config.yaml
n_layer: 16
d_model: 256
n_head: 4
n_kv_head: 4
head_dim: 64
d_mlp: 768
vocab_size: 16384
activation: "swiglu"
norm: "rmsnorm"
norm_place: "pre"
norm_eps: 1e-06
positions: "rope"
rope_base: 100000.0
rope_fraction: 0.25
qk_norm: false
attn_scale: 0.125
bias: "none"
tie_embeddings: false
parallel_block: true
init: "normal"
init_std_qkv: 0.0544
init_std_o: 0.0
init_std_up: 0.0544
init_std_down: 0.0
optimizer: "adamw"
lr: 0.00147
lr_mult_up: 0.822
beta1: 0.95
beta2: 0.95
lr_head: 0.00621
grad_clip: 0.5
warmup_steps: 336
schedule: "wsd"
decay_fraction: 0.909
decay_shape: "linear"
final_lr_fraction: 0.0
batch_tokens: 32768
seq_len: 512
doc_mask: true
train_tokens: 311500000
steps: 9507
dataset: "wikipedia_en"
MLP neurons of a small language model. Each row is named by its layer, matrix (gate and up: input weights) and neuron, and shows model dimensions 48-143. Each number is 200 + 30 x the weight over its row's rms, rounded and kept within 0 to 999. A neuron's up and down rows have the sign that makes its largest values positive.
After each neuron's rows, "fires on" lists the tokens most often at its 100 highest values on Wikipedia text that the model never trained on. A number after a token or word is its count.

L4.gate438,229,175,174,207,203,163,190,211,160,246,209,183,225,196,229,204,213,173,235,225,165,211,180,237,165,224,205,234,217,197,170,235,157,228,248,197,143,195,202,177,195,170,210,211,174,195,169,181,241,207,197,192,204,224,190,228,217,141,244,199,209,208,196,240,202,257,186,141,118,205,180,233,202,239,212,180,208,185,217,238,217,162,196,192,170,155,200,194,246,223,160,217,189,195,219,198
L4.up438,258,174,163,236,178,194,170,206,205,189,197,170,141,159,174,192,212,243,212,175,182,209,226,181,237,161,248,194,193,161,241,166,189,233,177,236,193,193,202,216,161,222,263,191,208,177,201,170,226,222,214,202,183,196,169,195,232,233,255,232,172,251,209,159,221,252,220,201,242,152,271,241,240,192,177,190,158,191,187,189,233,187,201,191,161,185,185,167,219,180,134,254,206,221,234,203
fires on: "/" 20, "t" 18, "ot" 14, "co" 7, "et" 6, "3" 6

L10.gate106,192,189,221,239,213,222,178,247,216,221,181,200,215,223,189,219,170,191,212,152,120,229,220,205,197,223,194,218,188,164,171,230,268,236,205,189,167,105,170,232,176,218,208,197,228,189,223,190,185,218,219,110,269,201,239,186,207,233,185,167,213,216,215,184,152,210,248,131,130,179,200,200,149,179,245,222,203,140,176,198,198,233,251,208,212,148,161,235,219,178,159,163,178,236,234,225
L10.up106,152,227,215,213,222,203,213,215,186,198,185,207,198,177,183,178,170,175,182,222,188,242,218,185,218,190,213,180,189,195,196,217,224,202,188,151,251,166,196,235,215,206,199,197,176,173,164,228,162,223,207,190,257,198,187,182,207,211,200,213,188,184,207,185,209,182,212,152,202,195,210,215,202,262,218,185,183,178,211,191,224,192,216,236,160,222,180,205,198,202,210,207,273,219,236,204
fires on: "," 50, " do" 10, "." 9, " '" 5

L10.gate242,170,202,239,184,213,212,227,156,184,213,256,177,201,199,231,219,171,179,199,158,204,167,204,216,165,177,176,214,153,202,193,139,203,190,176,203,168,239,163,165,197,208,210,186,181,211,196,230,229,152,219,247,162,173,240,236,174,216,246,160,159,263,181,244,167,159,199,212,199,177,223,221,175,230,228,147,196,208,198,186,248,221,209,250,187,214,160,239,255,241,187,203,169,214,223,154
L10.up242,224,188,276,201,213,243,238,215,253,230,211,186,169,210,202,240,163,192,200,205,199,207,274,220,161,175,145,172,147,196,249,168,178,238,170,214,198,189,208,176,205,184,213,232,206,247,197,166,252,205,210,221,151,201,171,205,206,206,168,187,228,206,158,151,175,154,250,216,195,233,193,176,215,233,203,192,155,228,203,180,178,259,184,195,199,207,203,215,204,189,203,184,201,140,193,178
fires on: "'s" 54, " own" 7, " his" 6, "s" 4, "'" 4, " their" 4

L4.gate570,162,224,230,178,224,243,250,205,163,225,220,244,197,248,227,194,209,183,209,155,204,214,223,227,214,188,220,189,159,145,206,211,247,256,226,229,228,254,192,205,137,217,265,164,220,192,208,164,237,153,240,185,286,247,180,203,193,215,180,202,247,231,231,197,230,205,189,184,190,221,237,201,184,207,172,236,252,227,193,228,171,267,247,189,186,250,136,246,191,234,220,169,249,173,215,152
L4.up570,181,222,179,231,190,229,201,243,203,205,190,227,192,200,173,163,251,196,193,240,129,247,268,202,166,239,213,220,191,187,198,220,175,201,193,225,187,248,185,183,171,223,154,183,218,168,173,220,194,174,194,183,194,117,194,174,170,217,197,172,248,185,163,236,216,196,182,235,195,191,221,216,175,187,191,226,96,201,212,168,186,164,151,151,155,213,169,189,223,102,265,187,188,189,150,229
fires on: "0" 30, "." 22, "1" 12, " in" 6, "2" 5

L10.gate169,179,221,259,260,183,217,246,237,187,211,200,212,165,250,250,181,203,199,193,172,92,249,181,256,175,170,211,186,195,168,195,201,235,233,261,194,170,190,224,258,235,212,160,226,215,201,192,180,177,234,166,168,246,226,189,195,182,210,211,178,251,210,235,195,163,187,182,213,153,220,215,209,267,196,170,217,219,190,196,272,202,219,216,187,224,208,118,188,212,230,252,212,198,195,218,186
L10.up169,196,214,231,202,161,250,232,244,175,171,240,187,253,184,200,202,253,190,213,214,166,199,220,186,167,168,249,161,245,206,190,179,223,199,167,198,190,211,178,190,240,245,163,198,203,187,244,189,157,157,196,239,173,175,210,196,203,180,249,237,186,210,201,196,250,112,161,135,247,167,217,128,241,225,255,249,205,248,203,199,174,146,198,175,181,223,181,200,224,203,223,189,271,158,226,230
fires on: "." 69, " st" 6

L8.gate395,221,177,163,118,180,275,205,196,162,231,203,187,183,221,268,225,220,193,253,173,199,238,223,218,154,245,199,187,153,219,222,194,207,177,176,163,155,207,223,207,167,154,142,226,170,278,136,250,172,182,186,188,162,218,220,229,145,181,224,186,210,231,209,215,232,211,235,158,184,184,254,167,196,176,253,194,181,193,177,173,215,228,188,247,197,143,207,233,163,215,214,189,215,181,271,179
L8.up395,150,211,205,190,217,205,203,199,261,191,211,233,186,254,235,205,207,236,269,111,186,198,197,203,180,161,197,168,238,206,224,123,239,187,193,198,150,197,235,151,152,203,219,255,197,167,184,163,228,231,214,191,200,176,161,169,215,217,164,261,182,203,201,211,221,185,205,212,216,229,211,187,204,160,228,257,164,263,192,176,208,253,237,194,216,177,193,188,145,248,157,188,175,156,217,179
fires on: "'s" 30, "'" 19, " h" 14, " League" 4

L3.gate723,172,260,226,215,202,230,169,194,153,222,188,203,159,188,246,228,185,235,168,207,193,179,175,237,229,204,177,286,229,227,205,210,232,212,188,238,210,178,183,189,193,234,205,185,236,247,192,157,227,254,223,210,237,211,209,244,243,114,213,204,193,212,192,185,239,207,206,158,167,206,199,163,194,177,209,146,216,235,225,276,150,139,254,212,161,124,164,217,243,173,199,232,240,180,243,211
L3.up723,236,235,202,215,193,223,254,198,174,244,207,208,224,227,189,218,230,170,167,170,139,165,211,184,197,169,162,209,217,224,248,195,161,184,230,232,228,184,211,155,212,178,175,174,203,185,216,236,178,214,195,197,191,200,184,223,227,183,238,150,242,183,176,228,216,201,233,156,216,207,215,187,213,162,164,214,139,227,208,227,192,176,205,209,236,208,231,192,221,220,205,178,184,258,249,180
fires on: " The" 32, " US" 12, " World" 8, "World" 7, " Its" 4

L6.gate372,230,186,217,155,178,273,196,246,180,232,236,167,203,233,180,228,151,181,172,191,242,187,168,179,229,256,188,206,225,166,180,168,199,247,192,120,211,218,190,215,166,208,256,190,128,207,185,213,192,206,203,156,200,173,220,152,204,223,181,250,180,235,206,216,238,218,247,212,145,154,216,199,221,146,212,198,229,170,230,241,237,214,249,183,173,163,170,232,187,177,224,202,114,204,210,140
L6.up372,201,239,175,149,171,216,179,176,161,196,193,195,248,100,174,235,229,167,217,208,225,178,173,225,202,216,151,210,223,206,173,232,191,185,233,219,148,176,159,201,186,246,200,172,216,203,171,238,193,208,213,213,164,225,204,208,227,183,198,235,177,200,193,195,245,194,175,181,157,153,178,196,166,170,164,237,250,200,212,189,241,200,229,195,210,220,230,209,252,207,237,175,183,180,234,173
fires on: "\n" 55, " election" 5, " by" 4

L8.gate753,181,249,202,155,187,216,221,228,148,259,250,220,192,243,191,161,222,238,248,180,202,230,213,194,160,299,187,261,220,127,192,184,193,231,199,247,211,228,191,225,168,232,225,173,207,177,174,202,202,164,197,186,232,228,157,154,263,169,176,247,183,181,211,181,185,208,211,210,168,228,185,198,235,189,228,172,212,196,212,226,204,199,255,177,152,190,192,192,219,213,148,207,235,185,193,187
L8.up753,193,176,178,160,203,187,156,220,257,224,225,205,130,251,232,188,149,213,220,198,164,212,237,198,211,166,252,134,260,233,222,143,214,182,209,200,176,171,144,203,170,278,168,203,183,239,163,123,238,217,180,201,156,221,175,191,208,190,191,249,199,182,194,154,173,161,214,162,192,196,204,177,201,189,153,219,202,154,222,202,238,197,150,163,219,206,228,200,181,237,190,179,167,162,241,197
fires on: " of" 28, " and" 26, " any" 10, " among" 5

L10.gate732,215,212,236,164,220,202,214,222,182,248,158,190,178,224,205,180,223,207,234,251,217,213,210,236,193,297,186,268,187,138,245,175,184,164,187,217,185,173,136,191,170,248,296,163,129,179,149,177,240,215,184,205,214,201,248,180,236,135,223,192,207,209,187,212,204,186,233,230,141,206,185,236,184,166,197,209,181,289,185,196,200,203,209,178,186,211,185,254,212,185,202,213,157,172,273,198
L10.up732,264,231,236,148,135,201,210,252,218,221,155,240,186,195,204,166,178,159,191,207,205,175,137,207,227,241,178,174,171,196,190,166,207,138,196,212,156,234,171,184,189,195,190,237,195,210,142,182,226,255,225,186,161,211,205,228,251,226,168,219,202,190,190,173,182,255,175,141,118,184,251,189,195,185,188,180,144,172,210,234,191,176,224,192,184,161,243,165,258,200,261,220,179,153,223,194
fires on: " |" 29, "J" 10, "O" 10, " of" 8, " and" 4, ":" 4

L6.gate601,202,252,179,211,225,213,193,204,174,239,207,153,224,203,210,221,193,217,185,224,169,241,167,191,154,230,232,231,229,188,206,189,155,202,213,194,158,228,192,205,169,216,239,199,227,210,161,219,207,233,227,184,191,221,189,186,189,236,215,179,270,165,184,193,207,266,200,165,175,200,238,232,231,201,154,211,191,246,198,262,203,179,220,180,171,194,152,185,197,197,192,162,212,209,208,188
L6.up601,231,192,173,192,175,196,184,217,236,247,229,136,155,164,210,181,192,194,221,200,282,237,236,199,166,183,187,132,218,184,199,197,224,232,194,180,180,176,171,199,195,210,170,236,207,208,201,222,206,195,224,201,135,206,238,174,214,196,207,241,223,226,216,194,177,219,175,224,179,200,229,217,186,149,181,176,207,242,201,216,226,175,228,199,170,176,171,172,246,147,167,244,169,257,206,247
fires on: "5" 19, "," 10, "9" 9, "4" 9, "3" 8, "et" 5

L10.gate332,171,233,176,216,177,244,165,183,201,227,180,228,199,214,246,205,182,211,128,184,163,257,239,222,227,255,221,214,208,234,179,182,217,217,165,193,200,181,164,261,143,158,178,204,206,148,205,170,278,214,146,175,195,269,198,289,227,242,236,205,240,180,253,167,186,213,202,204,193,158,163,177,255,189,188,178,175,170,248,218,231,219,243,173,191,204,157,200,247,173,214,182,173,206,208,237
L10.up332,162,195,205,205,208,234,170,170,173,160,203,197,219,171,179,199,220,150,187,244,181,214,183,257,188,145,222,172,264,171,181,206,182,264,161,207,164,209,271,172,157,261,178,210,155,199,224,191,235,207,196,199,135,226,249,240,240,203,217,215,167,180,199,200,241,143,213,232,270,171,207,174,191,164,224,244,183,183,245,196,190,210,203,211,196,157,223,147,212,213,208,204,251,145,227,241
fires on: "." 80, "," 19

L11.gate638,172,201,222,226,244,242,226,239,184,186,220,183,166,253,200,217,159,180,184,135,219,250,150,228,200,196,154,184,203,184,274,142,205,221,187,186,163,226,154,261,176,199,227,230,179,250,196,157,207,217,217,196,237,179,189,168,201,188,189,169,259,200,232,201,172,193,188,229,191,188,231,202,199,189,201,181,209,198,226,232,200,157,227,229,139,203,193,207,223,188,192,214,192,212,223,197
L11.up638,211,188,213,177,222,233,152,159,233,242,211,200,191,209,274,208,165,214,177,215,203,177,191,215,192,206,157,228,235,181,204,148,210,225,197,172,221,199,226,152,195,233,167,195,178,192,176,209,179,240,158,158,186,188,157,263,193,174,229,229,149,170,236,186,164,246,280,209,202,196,175,157,195,208,221,210,225,223,173,237,161,175,216,203,189,175,176,213,202,160,181,231,184,213,240,191
fires on: " I" 22, "F" 16, "I" 7, "'s" 5, " Is" 4

L6.gate173,181,175,262,128,165,195,212,169,241,233,176,252,224,199,219,168,184,177,191,161,176,209,208,228,139,194,194,180,230,239,274,159,172,225,205,203,189,167,168,218,218,163,214,226,250,208,143,193,207,230,225,183,223,179,216,178,151,161,190,192,205,205,189,200,222,180,176,144,179,191,206,213,264,177,179,210,250,214,203,200,190,216,197,193,216,190,190,219,186,232,204,192,224,207,273,176
L6.up173,202,230,182,175,212,215,188,166,217,220,167,237,223,204,201,170,130,220,221,161,176,189,230,200,195,183,184,162,179,250,201,177,241,173,203,181,213,112,202,214,180,202,176,169,217,176,173,210,217,238,204,182,224,171,162,167,117,205,206,199,183,193,164,204,241,197,158,206,230,191,210,221,245,188,193,156,216,190,151,174,256,161,197,231,232,196,229,161,225,225,216,211,195,194,231,206
fires on: " long" 20, " b" 14, " h" 11, " m" 11, " classification" 7

L10.gate568,155,198,179,172,146,245,199,227,168,257,229,206,154,207,192,249,162,198,238,183,184,205,258,209,174,189,196,227,197,163,185,201,176,245,175,209,223,173,190,231,159,234,198,279,172,227,178,178,199,250,228,135,183,200,193,201,235,227,198,236,172,206,235,166,260,170,258,197,139,207,190,160,195,185,233,207,130,182,239,244,121,160,197,190,147,191,202,211,227,203,233,179,187,205,203,210
L10.up568,232,179,204,174,176,183,214,152,193,218,205,172,211,180,241,215,194,202,239,193,174,187,146,182,260,169,182,220,217,164,188,238,235,239,203,189,171,226,172,283,207,196,235,146,238,237,179,198,155,206,191,171,175,208,205,184,222,170,203,189,205,206,248,184,226,196,158,203,237,188,167,189,150,211,204,217,225,165,196,183,238,229,177,206,191,244,220,255,189,159,191,208,201,156,158,208
fires on: "\n" 71, "|---|---|---|---|---|---|" 8, "|---|---|---|---|---|---|---|---|" 5, "." 5